Part of a small language model's weights.
Size: 8 layers, width 448, MLP 896 GELU, 10.6M parameters.
Architecture: rotary positions, no biases in attention or MLP, tied embeddings, normalized queries and keys, attention and MLP in parallel, capped logits.
MLP neurons of a small language model. Each row is named by its layer, matrix (up: input weights) and neuron, and shows model dimensions 64-255. Each number is 128 + 24 x the weight over its row's rms, rounded and kept within 0 to 255. Numbers have three digits each.
After each neuron's rows, "fires on" lists the tokens most often at its 100 highest values on Wikipedia text that the model never trained on.

L4.up708:131099105149167145144116134124100127156121146109137141129137106134152122148129141130092123145123109123114163128102108129126180164102133141158113096133128061091160143129139180093141112096125125151148125122110096106102138133107108119119124138124126111145143106142153121155080141144125167102111072131112112161145094078104117149124099105161091124160160136166131089120126182165162146146117096123151094082106127104185147159130149122099123105121114177091145157175156088142102152128150144108104147119091142123131133154121070103167140138132163145096132103129159157129103078134109098116
fires on: "and ", ", ", "Zh", "w", "W", "j"

L4.up783:090114123164148091123108130117123124140120112089144114140134152105133138153104131137135180119158122118123137087074093171122153134135098117145148098161148182148096128109143132167126132139115144106103156058119108125122071134120092118114119105143115131172087170145145138146086152128128180132116171092116085153093145137038151138193134143068107162137090143122122113130094134112143145148113131190095143124088128125105112155098086126101107148136101141123123120114109169115120116134149150141094147122120100138153151140131147162116127154151150162168113127151131149126156128149127102152
fires on: "pe", "ra", "v", "n", "al", "pr"

L4.up283:126110146143115107143147128097171174114151105116157126105107151129100108110127118150162113115137081136140106126125130124136169134128137109138097156090125116123154129114157122129165130151105127123107121124099150164174134109156148140124166142121179129156136129158132105138144149154105118126110140112120115155129140097135142130105134152115115100166085102138087123161160142117128084124120160174125090136124143115171090144136123134110104150110151135163146158142130133111134125168155129093172111126104112115092154157101113077105089118150064117145135160094105145109091146133143134104
fires on: "r", "of ", "end ", "ong ", "ap", "next "

L4.up342:146132136104135103126149115119168127124099097118159156111081157116125054062123117084138115116123107082123164152150108147081167102089145152098160135124086155136134132142092115103099169154135105100164131146130147099075133130104157133145089098133110155122122081105073132077135139121122115134165172115130174132143140123138123141130112131180151119097093124155141127093139146093104109117097104112122158116156140139145147131162139129131101137094090126119115143170138085100092112122159087129164127130116113116096128125098126110128169140165121128116135098143132133116088097131131146120
fires on: "en", "on", "es", "ver", "m"

L4.up789:112102127108147116109104153086137111123139124138123110122165103147136104154107072102104141129141105155149144085152110115114167101107097095124172105121124150116100140111127112106112104131134127115123111089131065097118106135143081129150121167127106130120104116115103092159120136126112145099142127115144183168106072146102119141151159110142132119126129127150140081144184120144104104155127119126159108089106128121112134118128126134103131112180144123092132152096135119106126160103066149108126138137142154163137127158138080104128171131118122129100125148146143141111119107150104117109
fires on: "as ", ", ", "including ", "5 ", "ely ", "like "

L4.up810:155133102126151056130123117112116125109141164142143131122160141144111103126143143150122098116119082113158127125170134135135119094119098153154103099126114133082112078151171113139136092119097125144123132135151113180084157092141107165135131063121169129144138121111124117142135116144127172152074135125101131123156150141148171144131157146128110136140112145123118126107150147139121114133148142121123096155141146127134172160166144128100127112153143169106135107157116150125126134135113138143097157124106136114111140127104169165149137117125191123143105145150146116174102094116104110147
fires on: "| ", "men", "women", "–"

L4.up147:142141120167177125136121154133175127105093115130098091134131135158124094149078096107140095127139128146113149096126093162147148103116122115109150074141085138136147142122093140127134149131121121074135113119148116118094154088151096151097153170146099098092115130105113139079072131127133191129097093154152132132179119090158115103153165101111126154136142147138145143153154159111088121133065152127114099095130163124133161130119146121116134139131093082075131133107163107083122156130112163141087146138141116132139138137149121123119142121125126151120137108176144157108124112118149116125
fires on: "S", "Y", "ap", "sp"

L4.up201:167096116162091138089093156103148128121111118077162111159109110121145093148219125175121111118111115159113136152132114117154187133105085154099169163166114134134121148143166153123110154121064101145113101118136133156125081120169109112161118145106136161103145089122140109118147105172098145146100049104158155140110163091170080088114094146146099128174144126127131093120097161103176094140092130142125143115114102159159123136136135133122139167081128172118090123132166133120171148118138148149134109136127110122157141114086113154111161163127123142128149113136127139093146154119148174096
fires on: "and ", "local ", "y", ", ", "ber", "& "

L4.up239:114122141132128100099126141143147129128186114126161124117163127129112133149180130123117085129130114152161121139113128098139150163107146166131112085107111111078124133118094165112147113138121170155139099133112148095134140104150094136129147107095171077154127129162135140170108113136111109119123088123143104149110115120157140139135118158110147087120162168146155146138103152104141114081097171129093112124095142099166157082149129135143117141141128144104102151128086115102087082167111133129104167107138172143177144157071115157130093106163106194151154153116125099110160134146121118141
fires on: ")", "sp", "to ", "end", "r", "of "

L4.up28:084107151124151128137081129119166138107115171146136126080142160167151156139112144178136154131138148107164126091124185119103134105163154082129112114164124137124137086134174107156164116087143128108155121072191148100130095143102114121137122123113095134105115072110146152126115143177151120132138147100186134101163120097109127125148138091148106098104126165136126111123163127141098128100147122155112144130129103133167177132126122135132084132131133156112159119116112149121106135093093152110134085127109109144106144094118134133130102142102152125145129081148142110126113096147102104110
fires on: "tr", "Br", "–", "ab", "br"

L4.up176:098163133150122112113141134133136125126158099127154109145138126136129135130127143101123142125136113116171147108114134082123116113117154120102117099109141129180108111125099127147117124075115103116136152124139142137110122151165113144156122129123133147128163119137064116172138144116171172099109146112129131162110132172116131098159123090103117152171111102155125100145131089110118127106132129113113167134135123142129156123122143147137142170119144065126132133112137134087098116104103189141111138093131119163080114159139133125178087135111088142152126095144087153106136112127119134101
fires on: "s", "- ", "has ", "s ", "– "

L4.up713:134102178148102117127113152110135123123145106092133104127095143142082122118132133138087153139128163136136142112159098112132140133120157175105130119125155103094151115132093141095148104127146155102173109160138114147149104132144152138127123141144106122064186107116093124125164133137136117151154105124143159118102116129105120144130127161147120115128089129173125132153075098138116152092117130152087107118184094122137130170120140148156122093107160161113118149155093107114119156140179142118126123136126113127126129124112117117172121156105127106141145108120107162096120105150137161105
fires on: "ly", "ing", "There ", "ed", "there "

L4.up378:149126118111130137133103142127125152075102098175110132151148132116126089103136118118144109168124133127089150137142132116120137121074186167168124119167140139124081081158105140102154131160120163118131138163153106118091129147135148132091132137098130140176127133143149182138168100115103072119077134150135148104186130102139148158111118154129122104091109117165152138133135142141121130112097133069112077121093162130135146160151115149098106107099146122140145155133126113144109144130140120140133113157165128100104141153106137140121113181126144155129118156149098157158098136119081118162
fires on: "ver", "women", "men", "y", "inter", "ing"

L4.up57:139122122091117122137122125084122097142151138126094144133115117147168104089127100125079105137135159133142061146129078133085111170143162131121140149121157141127140115153168122119125153154079178155108160103149122137110146124135110105136121170126101131124101113108109130169133163161137159203090146102115112138146129135158158106159076149130131103093111138117171110124164130140127160136175111162093155141142101151121143117106090107157103129129124164124117133109129034152125115139136155122132153099120092132119093111134146111112123088110108120126150113163163165133092108129110124177
fires on: "en", "("

L4.up196:136125151132080124119099108150169109105145086118119117151115120108131114113110117143121157149118123126155146131106131141118097145134136143142158144109150132134076105153132109105119121164124120137142131124076100073159130141138109160138114106109059118140125119151103139122115110129096132091155127106103133078191116103123088128143100085096151114136122113107163109196117168108139127139095097136130147119135113185151165152146112145128124152090153112113162081134082144186153150135104148121121142141082095140124162123163087127109104132126129089139076116052120145106150139170102135127
fires on: "ch", "ob", "en", "Col", "posi", "dis"

L4.up204:146098129123137075119103091124123104132136088160097113179135108109144110115162164118114173169101146148115141116140106137143136132087161136121132108092095154154120163148099123136122138139145114101119122167155118128150151107157132147166128146161126133092111108112103138114145119136111116141112149084129169141149139111180150099097162167084136139157139132133141192150117137160136126100092090142124129126137130139127123151111125158118089161112138168109173113152117112124101139076122131108108102143136142104076107145120127119176091181154143137112078154131108140109124139134120180092
fires on: "inter", "disc", "en", "y", "t", "world"

L4.up323:118158118105132104163134172156118098138129152113153145123072120086078125140152136130099110165110156150127119116146129124138120097128141159126126104117105131089151124102153135058117162092133160094161100150109116145170123130154181147161122173143137114114146097110112127122164148136106155153128098120145122188149138132130140094146118122142083083093154141146162150122102131103088125112151130081092154158128092128166131097124150155166118154112092148148142179142099124108158156110120130144113164142140096144109164126119166130139145169095113139096123114131159130139125137076097128113
fires on: "| ", "th ", "nd ", "Arch"

L4.up590:147158132141140094104097128195175119163131142083118146107115127122177131133133111141122115083102113161174143133174159133172098131086126104102122088106153114061159138129127083097132137113101128129155194147142124108127173119163115130164133138166123101147084123107137128135129107129102098144138101125140117127129136165135166131166135176125088089123130077132134166123126158129143143153159121130130182116162133123126126093119100142154127112111119126084119140130143130149102136110145132122125092145135102119135109138090102106105139138127155119111116124105106117122160120176108115096
fires on: ": ", ". ", "y ", "an ", "eth ", "t "

L4.up189:131151115128082121093125118134150143122121119137170097138176127170137121107136146085123132172100159103145112144150108104168150170133103157155103162127097127169116103179153140148088172093117126088143123129141134178121114095138103158130134156122132111158149111156139110116150121095133145156116068167159110155098098117118136131153095176148119110148108128129148112124135119117107117048078112088121149139105109090110141138120127129122109126106133138136102136129103116123084117168114151105159108111109140118130081124117148111152119110139085116131131098130169145150145082149146145096
fires on: "ing ", "of ", "ed ", "took ", "de", "dro"

L4.up391:150118111137141125149124162119167135071155135114114148086155135143127087129157109132169118127161138161119159134151098123121177130087131128155117137140116121112103123116118112099141125134127121117134149126097103148143126108153122118101123111101120097099141108121142109186109118102150123156139146086120153116118129092157161155110121147180162092106092138122148098087128084134147154137152163097122167106144110138130128109110111113103151118141144102112094096182114132108106106097137133131119120114121118097114171141107172145074125129146103121102134151137120137080156104134139145124
fires on: "'", "to ", "at ", "1", "pro", "of "

L4.up588:180122125111174119126106117116104105119146121170093162131142110175091146145116133104083119163134135092110143141139158127097158128081158112145095107144117131156117118158108157103158141121145134129103135170127122137093132135149128103108121133127124158145148152128176129147157102133126129116103121129129126096104127104156150116122135139086145119149136136139124116157159108125141061130133110146124147121146138142120141086142206105113163097166136125164161123130137126169109113118075103109135122137085100088138147122131098167131085110141102077139164108155107130133136125113089145137
fires on: "i", "am", "ō", "ang", "a", "d"

L4.up736:129097117101115137114119153136127133152126137125138127126153112136136126123160116126099125095115116107129117141140117084149085135101122107156120122126215135090168131119089148122149159150123146116135153144149153125181141086089110134151113136135132091106140186146092138103160077140131136120104114128125077110125171170109110130099108098106166140118115107100119128144142090166118111141137108129114151115157156135169174137109114175123105100118127121115097100135136169100151147098156129086144116145107118124129120098134108095142073104172126144145087161155159130190126179108082082151
fires on: "bl", "ro", "el", "enc", "iv", "ob"

L4.up71:138077153119171158112125116140119124109156115163174119148180126118089131168116146065141114132133133124069162138136102166103128134116122119114089109155143130169122094130095135121090104100165080120158117135140112166106143142150176144130125125104103149157133113059157147138132154144129135091142157160138139113108118114133120121091145123165144131119155143141122129140194140108120129147098082129117165142128108112147134134125152114085161109098143117147132111154110123144128147161134157178151134125134127135104104148136099156139126140095140145135112142116156159098109128130116153155
fires on: "and", "ing ", "h", "on", "at "

L4.up583:117151162103108145126158135143117118130164147107137134088143111096146150093135107136149115138090159158161132102135114129136097138124096132109146113141108172092089133124126100125116158105117161138136117082137106126123165126133110182087165133109107116145120094131149124106139102139120151150114135165119157140122149180144132129110112113098111115152114088125097123153145072115159142193136108112087133133177094120137163099122105132136147123133123130193106159158109111116105099140115161148134129132157117153093135122125109143109140148129142149135120142110128134148135156131141160161
fires on: "(", "population ", "} ", "• ", "}"

L4.up804:131116105165124107170154103161107143189155123118136150131162125160166138092130151111097160087099096143153115133146119088117114109111146111099116102071139118093139140106144146121153097124129174111148138128132092122150095122117148128139177139111092180106125146142125105058102073130109082114142120157183158126129118155176098142118136124147096103129113106099191135137125171116180131156149134125130118126126144142105131151117173085142128161098125126097128094145080089115138099102148079102134134104164140142083142154145102141153146130176125151107105115102140119109155150146111106112
fires on: ". ", "s", "St ", "t "

L4.up84:096179111105134094131135126132083131145152129136165190133131169140109078087109144112103151142129140136151141130078139163161132128145185127130151141145137149096147105140095139134135127124129142105113147111146149138143138144146106130115038161142122125115129167141121148114089094123106122163133086114146133116108152107135137124151100146114120138157134135129142110066131109129154117145108105124135147155150112138098148151119126103149129145116131132128080134103125113147123128085156114142097141138143124100073134138167123136139118149111142113129114155127129138131122129129071084136
fires on: "\"", ", ", "'", "di", "con"

L4.up406:127125146135136044116112118140147106133095132131151119135148158144123135144122130131111161111159112123131107117114142141147107155136136103090099126087161131118118132103114136178142129107100111122111168159122128115138106092163091159145131112110089139102088141141161133133131123170173159121133145137119138152097111142191130117143163124147165163150119136122097133096125150113109165140138112115115136128118135175137131191145134128139113158109111133161093117097115099119081157129141120168154162146160131145092147157146167083094158126124099116169089118114125115108158132117131109100
fires on: "als", "s", "id", "s ", "ers", "ens"

L4.up13:103158150139128126137094134117148167119139091148104132109118132129134108138113160116113137060144123146132174149117107112115134079118117123094111164090124117115112086152089144145119065154098169127126151142123132105077123125177158092141151147164114120109096180154135157136116126111088133145093163132141138134122128144121097127182128113146144130106133116095120154154126131137120148117147108114102119165118123113135101178129115114125119141120111129108160188133150115143147112134099126138172114149137119109121109093083129083117131119127155104125113092134154148129126134107184170132
fires on: "s", "S"

L4.up229:082100101127122130127136137153124166089134110169135144113133143100128172146117128157175148136143127089111081111125131108111104118130164149140163150125119113111131138131084138092087141057087071123131111103077150112163141090127133126121141141137147121135143094141132105129126073068140148144142144124162093101110115132131145134152069138111133150070119114124082156116138108155109116087132114148145141138157094156138126129120134137115138160128078098139158178113147109135144129146091192110100087113085218124114125104120114170114137117146115149149084097131138089122136136159126140121
fires on: "°", "| ", "chang", "amp", "inj"

L4.up748:125143091121089135128176172091125119173150135123119116124150109123146157156170126134127153176151140107089103105115145137099111144121095108122122116137133078128108128095142122120109161177111174061119142122144162131145136076110126126107108133079115158146114137135102122147094130156102152104101188153127122129118142098131119119141110142136094175078097125126107125135157155156129132117126159117121120118107131127143163116119131114142184116124099099112138111104091116119101069151104195116186132087109129135143141100113139096122143086131118151141131141155152127145133132142154154095
fires on: "s ", "es ", "les ", "ains ", "ic", "ations "

L4.up815:129070120136154112084083114119128137161148089103181120132134113117103125101116053112151151141141132143125126118125166143160151137126100129098105151121154126133125081126110183136088124140135148164133097102117191130093125111117141165129127108140098133156125171119110155090073120156130172130139134134111149154103142125127132098114116129060118154114110147111100083113189129116087150112133081148117166121101119150115086154131112146105067107136137122122154089100077128144125128127145110160105118096165135109183129150099102111138159146171114110129163106151149145161156126105082143143
fires on: "ed", "| ", "en", "ce", "amp"

L4.up535:128129141133111132133130139103135118109129147061095139094131133133123051119098131198138126101078157135117153138148137155147098149094109068197141135171093110166151149100129134126145143134141075187131153123115149129102138113125110138109119127139096131167171131127114140145147111178142112137101128160120108149136088176100139115094088162135128157137130136134164154136147079083153133137152115113140135176137120129169129140160133157075167163119122149137089123154145118097116112140140136115116110120121117127076133112129128102152101162123132108095140134115113167117104097118133155168
fires on: "in", "- ", "ri", "ec", "{", "is"

L4.up467:097116097111166138098133152129125141128135081110131101137104128137115148132153164123150129133094142137147096125116142166132124153131112096110141130097156129085090099142127102139186095094115105141154135126158167117130070136152144119131140128165104190088135084153180140109113134123118107138107110115130176100144133079141088127131144132154138121112157177120135133106118144126141123138112166078141067142086143136172151119095117184149103133146127125097118179118136115146092089125146155124107146116118126184150126124168127068096125146103127158150112118134120106135080155102116144138
fires on: ", ", "was ", "been ", "- "

L4.up814:110119108127119159161095131095080113109142148110089112109171121160112109143116142117186125128141114108105146149137127131153092147101150132108152114147116070115131154092148154120119164121125109143092110145120098090122110109150130195101089133158121149103140153147128103131110133140064147125130095142122124114099091145101114142104128122077075069141107124116110126173105134134096122107122149146109122173102081205154131103135128118133150108104121111115120122117130074131068132151160085152106142137125125141107141129149151102105138120122109134151118143154166145157115091160135150143
fires on: "A", "O", "ran", "ris"

L4.up764:103105122131119132080107120128086163126123118083118092108164124163143088145122079117138169166111142118170145170138142157121115130158099157129125107114151155093133110105132058158115102139139146119152132132140129170097129127116135116131134166129146157147130164133120161168154162139135140084089098125146111149108122131079153111104152152108111118153136160151091129115143114117200148125120126108102148089114157128113124153122126102090126119157121098146132158131134151171102095135122128083179166091094125170182135111142115110150096158134117098119067146151112131122102167100132118172
fires on: "re", "di", ",", "ni", "ay"

L4.up642:073087126119135108119132106114171098142140149092109150110106139141077149147140153158135133123138115126115123132156129131115121119108129097108106114136134078105066125178180152163076138127128104119131148124150121141139117088101130139162116119116134109143151097106121142153065149189168137146160123136095117107089112097146136118068130106159063138136156150112147121136136146096117168102127105118157182132110122095149157128154110144127140115123160134106109171148102165141160139114137121187109094101152124130112106166139161106122136139112167132106126132131158125135117149107131145111
fires on: ", ", ": ", "), ", "| ", "se", "was "

L4.up849:133104131116150140158093124172129137151145145104156106145115145079111117090110161101153175103123080103150156181163167150098134125140120098122127113118116112108123129149120098131104087103110106179130128151136108122124117118149052125102126098115075138125087117120150102116124144122098166098139141142124196125137135121122164137077113150122155079110123117122131103136153088102095121108142108135099114141156159131109122157127079156119073169141140104114115152139142147150083116156149134122143120129136177138091154135093123113150103155169154116097150152144119180165135134138083129137
fires on: " ", "it ", "It", "it", "ib", "cer"

L4.up155:093171100098152148092134142111121134160103127090115112107104118172121120145162139113153114132116157119130095130159125101160134172133122128120116104155138177164141134134153142165140122112092107109116126137128120132159142142129174125128091118112104121126153139101092152112087142141138135089061127123090151126138111079099126142127174149092076163099127167090139101132150129161145132097114182154168135134148170108133147155130127119107092137140157147130128166116134130109163084107155095117091112150147143123124143107124103068103119128128141115158156115138138110138112164175107130103
fires on: "was ", "ph", "trav", ", "

L4.up257:147075083109112097130092177123153115100121144092148157099133136133092150141150097184135169130115108133121123167138158130144106143160142133113138105126133134127130137138110174158119140128135109173137120146174110116117116132117112155114123127089155149111142161120149139140081173127116134120120116143109125166165117128152099107149131092139152143141112102142135137122128119136191142131103084115178135137128097106192113127132140115092111176137137138124109126132095141104151175089123142130112108129123118140102125125108149109167108180127149148108119101098167145130133141143132166068
fires on: "-", "Gr", "arm", "hold ", "Dr", "G"

L4.up669:134132150112121093182148135136120083122123118136130155156133169162130115069154135108161145094126108138157173149144107137148078169131110138155154175122119113154117101134119133162101082128111134126140117118139128122090087128139055150080151087110091130082117144158170189144108123169109123137133077108084119091132105142134159136137113150121151101118146120151114120112137175144130150079133158129115122135123080131115104100101161152124115087094147139128151118167127117141154145125172115102152121110133085136113084114120120122173120121130098137148132135086154125161117119157116086120
fires on: "un", "av", "ap", "our ", "/"

L4.up158:106115134116119106078181081104129117099135103095122151132097091147131127132144137179148123158087104123066117131136125131095151115129065141133150133124121138119130128156122161103111123118136108111145118185137123116099145143147120161123121155085098143100140133125166095154118148104108122113105126151116157149110136114122112109137178114145127122097105120152122155147157121110106134122079125161149114142136122118117146111094130069134157146179117126084128155160114114144069126157125151119152134111117161149115128102093102145142151129151140161136150142145148132137126092076164139060
fires on: ".", "sh", "s ", "se", "ts ", "land"

L4.up455:140113160123134165119120095090126117158171125118093137129111186118123133138100138117121150150126140113089150113156112137094138197138127108127108116089135111151132124152115141131133145135108126110158139170137131115110152123113126144104123122110086140084136133126137108148127133121105135140119165126154167133175126109134141115085140139114096144146099140113086141175116120146131142163137115164121081139168137104146094095138147148113062131120122155107108109106133114144111150110164137138105138130133156129168128107123164084161167149174152107104120139167136130150115152116188150086
fires on: "9", "00", "it ", "ency ", "ial ", "it"

L4.up762:136108166092146064155135085090110125125097108165128125106131088136128128116151096121114103065102116136110140169171156126133125110143130137116153149172141125119114118138141137129091121130108122164121119092163145123108136142116109115122036115089126111152115107122117106137096159121116195124115139111134111134136112105107116132148144120148123123163120108100157125128127175106126125110128146156131147118155132052143176099102169153137114128133144129131162099119102095097134106090127116137124124131123142137130134126114171102103131124163141148124113110107121132140158115137117159109
fires on: "sh", "ch", "an ", "4 ", "er"

L4.up232:098112151140098104124104105106120128147137121160132162107112093087136149134132164107073109110129147166156101120123117158136118116099125130094125125137119162167118111153085151159214128102129128091112131140134092148122133100135093107094126104115106117134128167139101147160136173110089121144148156152165172105137098180118093108072125119164110161122156147131137113150152124127123171115135127157148151145158178155135105144164112146143120132132118137116119140150156160124129093080129115136142133148139114109081131141158131140139158110109143093110155060124124123120167160107114148138
fires on: "one ", "quar", ", ", "ar", "s", "char"

L4.up663:110103157139135107125109111130096199104135116127123117115106145131140121119159147162144163152115124053141109131099152130119122120155102187118151133113096126106145140141152129134117116116107125122142151129105128140150117132165108159115158127121137143094107139137113139155134151089137107097107117087111159150116151119160133111119102117127147104134128142134112176167185127173155162148170120151116138135186115110151105133128151096090113146161108104155115119142138106176183130134131091118154148126127111153098120105114148091088112131135100128145089079120141111123164138173109141131
fires on: "L", "D", "d"

L4.up411:140163122101145115100095157117113114139115157139164150101095120106124121109161129129155136077099109124136135156119154098113096114151144150131147196077130132115100148142113147121102091129128114168112109169153137135099131101133087123175172119099102077121147126179100175118149155175133164154147134110155161119138101121167151119131112154132164131157123121117127170125143135116133155117144100142094147093105127124084158161159134146126100091138089140096131128114135140146121105118147122148084122095103140105130128092116165145094110105147166148132129133146139139138120125155097123110
fires on: "ind", "ed", "Ind", "govern", "ud", "id"

L4.up160:091169145121150145113102137118162134135112129137132138122153119102158150116091129126097111179111138080136120107108171112135139159132145187152113116115109083140134149112108175085136146087122176114093147149090123117101148073144128083152115125101129124148096106150166133130121133147087101131135129143162111146138149115140073130086142163112165115130124122136092111143138126112135141114125087126155156145117115105096145112125097149113120121142101095106176153113128116123129087085169090159097117110167169128181148107102130143114133112124145149143101136134145161161145130113121179133
fires on: "ig", "| ", "ank", "en", "ch", "ag"

L4.up3:111158154101145147153124152156087105125117124154139107130121149140135132076090131200097136149137111150119139097068114134100113100128199115178193089073150134141112113129160124121132128139108084118182127122132159149154100097129123109127144129125144184165119133143135136186124063095101115125092131133144127096133090085121092092157122151161130137125136109142127157124155142121128130126175111150100150143100085111112123143124177103149087085134117114137122139167118158137115132066166158112139109134106141141159122079114127124098118096151114171183173151111144113160132133085150124126
fires on: "ul", "ed", "ib", "ing", "ed ", "od"

L4.up211:113125153110150117099149089139133136152156119100128120149143106145127121126102117111116148146113129140162132139152086144133120111133068151155109163127206117116095124160070119124119144136107172147113169133160116132103099149114108149089101162145118167107127132125087168086122116106106141114140130149142099170112099075162136109132126117163089147109103151083118127138174120143130160116174134099132139148089113137150127109124129132159131123145117147090126136139132151116123126133126148120106145105125149116169119120142109107154126135136072103135139113160098132129163119130162129145
fires on: "si", "li", "di", "é", "ri"

L4.up490:125153079149150123132113186198121107135121134104156158078122130135075138148115133089113098119137093156139117091117134123084089111120129137121137156169157104108134112137155120128111142139161073113129161101154150134147132111121115141094109152154117153109145132116079137141097112134117146126164132171155117130115139110135117099133146149126118158119112128103127120141089079138132127096101106103154124130156153145139149135093107084131144145095140102108090150100125137130104101100189143154137154111152122120146166111118098143094186119087138114149106096154183088162114130137145160092
fires on: "s ", "es ", "ts ", "ings ", "ac", "ents "

L4.up895:112144113109100102134113172094145137102074089109161127112106132129120142129162127037154152105096160134143109142122090169122130130105146122125114147127186146095151127148176153141116114103141134124143109144094107179107164149136147157155146146089139140136146147101138079111120126146089161116095149111162150152105121132068108141137140116151105148114149095090100086120108140117104109107137138129089121120113128129133125116131112135145133115121142109129144093098083112152129133127098121100140135131100141136139084086118140123163156123138110129123122123120126119142154090122071106134
fires on: "as ", "made ", "as", "+", "make ", "Am"

L4.up438:144139116160154180144175112117086096131104133117151122103141122093124112129172119141113160094165148108135125132138131148145140154133103119113132145113110095150114100106124108156093141121100117128145125125115118127122125171138130065158146092124127148129113142150134104135113150126128125138129096107109139150156174110128134094211116153113099125142114147173074127117099103102133114121152131156120147126136142136135145132133139131143105151114140163152143115139141106101153092115178168162134132139112149089190088129142097092125146125130128071148143150145161102115114149098162075124
fires on: "t", "n", ", ", "ac"

L4.up142:156136150136138144118074190135149078150134099135165128079131118140111143161136129104135161154108135100155113138115120111142114172133155113109089125163138133169125076183158149129130120135117175137142152141133120143125142143123153164118110130123169109141149109099118132118108122111125102128109127130107135134103174110146136120151155165144127115099106159144114119126099169115119134142098144121121127136129096143141156130129100087161139103172119119157105132089144101152111134074094118143134152132104126098144167142105133144125106098167132154110139114134139143124046182108139146120
fires on: "a", "Women", "women", "tra", "am", "ta"

L4.up593:145104134124089095144091105140120170112127141110145150137164174163101096084143122129126107134112146106125160142121136125110164153135110152152142141127127120109129119093140094133114091098150140134131138146146124143144097103138103125167116115142114150136125175142143094144112116073117121083096123140135122151129105113128056141163155139124090151122138095109110121120120126155129136115117071161169124104125101150158115107164125140092136118176095092125108140126121119115148109140145145117135117154107173152154098178136127162092117088157098095150099099101146161123131143131157120183
fires on: "D", "B", "• ", "M", "meas", "clos"

L4.up92:114120130098177093151135142127102147103084117102098141141127124148157142141129088098173096162138163146113112101105108180118133159099120168148114127151128124156138119110146087117113134159139112103131110140118127142156052115189115134092122083126104147130097093164164158141092109087100133145142144152143175115147128104129182078075138133120136118142097158134138124113112155126145134089143113150102167115107122125108190118152159113116121155158105102175168185111093112115114091106155136131119099123142132146122123126179161105113149119124159139180099098161154092111152100140103088160
fires on: "s", "P", "es", "y", "ew", "mp"

L4.up429:127160163139161116160081081143124108127088123117095128099097077139128139150149133107154162132140118118110158134152141155094133141121154230160141103143137157108096086107126143141122121131126151086121140127120080107119093147116128163133136152115137141081141109120149104147131115121148140101138084177084089123133079102123156164113119104077155172155127103138097158132138085115114149114174141103135141089118156147126114084137169089150107119144137117078148146180148114111111131149150109105129090163110123130108116148118159142161144104105167101073129129153140104150142104133119117109
fires on: "e", "ad", "re", "a", "g"

L4.up771:122095155052135166139141116126185157131114128132132114128110169137144127110117077085109141130125168087159188122138171153167100152131085141115135094133134114113120135102135168098137110160095141126099133135126134145130129125103125104164121104115113138184086153134125183074132156150109148108094111100175098145126115131124126125096127131120120137143120123117152123113147143142163124109136129148092120092120154132128151176106109148145123161133163108089143117125112159121087106144138145089166156086095130092156124159133126093124084117109113156114120117122123112156106178146122129078
fires on: "of ", "u", "e", "ay", "ue"

L4.up209:134112171132127091137090106154140114148161109102133159115156150139118068122092121124144130149090174135132139120193114112137150168106130143118103111117095129101131133146150154150159144130130176099100151121130158136121139085117120131112110127139157159114119118144111118148174106117154185141096085160147144160110092103114148121133114137170135116088127169107142129157136153129143150067145117125095135115138089120136149118131162142125145141124109103119116131137130145120102145063115132163153154144141170104074154160164150116145095164108112108126087128114153130123117127115161096155
fires on: "s", "is", "di", "con", "se", "\""

L4.up670:132153100133164164139098141118145126105111164097087121160114102146131125128138074127126158123167171078117134132163097118176135172140105137109103127125125105190116135145122139179177148086126138102113162145142117103131141119147088123192142145142113147153108121113101156127097118125156187122066150120108050112096137086119167102119113149109130108127127154137094128154130142133128165110180072126168117137140145134174169135148078143135143131094165074151124115086139108103141110134108135127148159116125110116146132107154111082141122137145123142102134159133122134167157133132130169153
fires on: "ac", "inn", ", ", "on", "al", "an"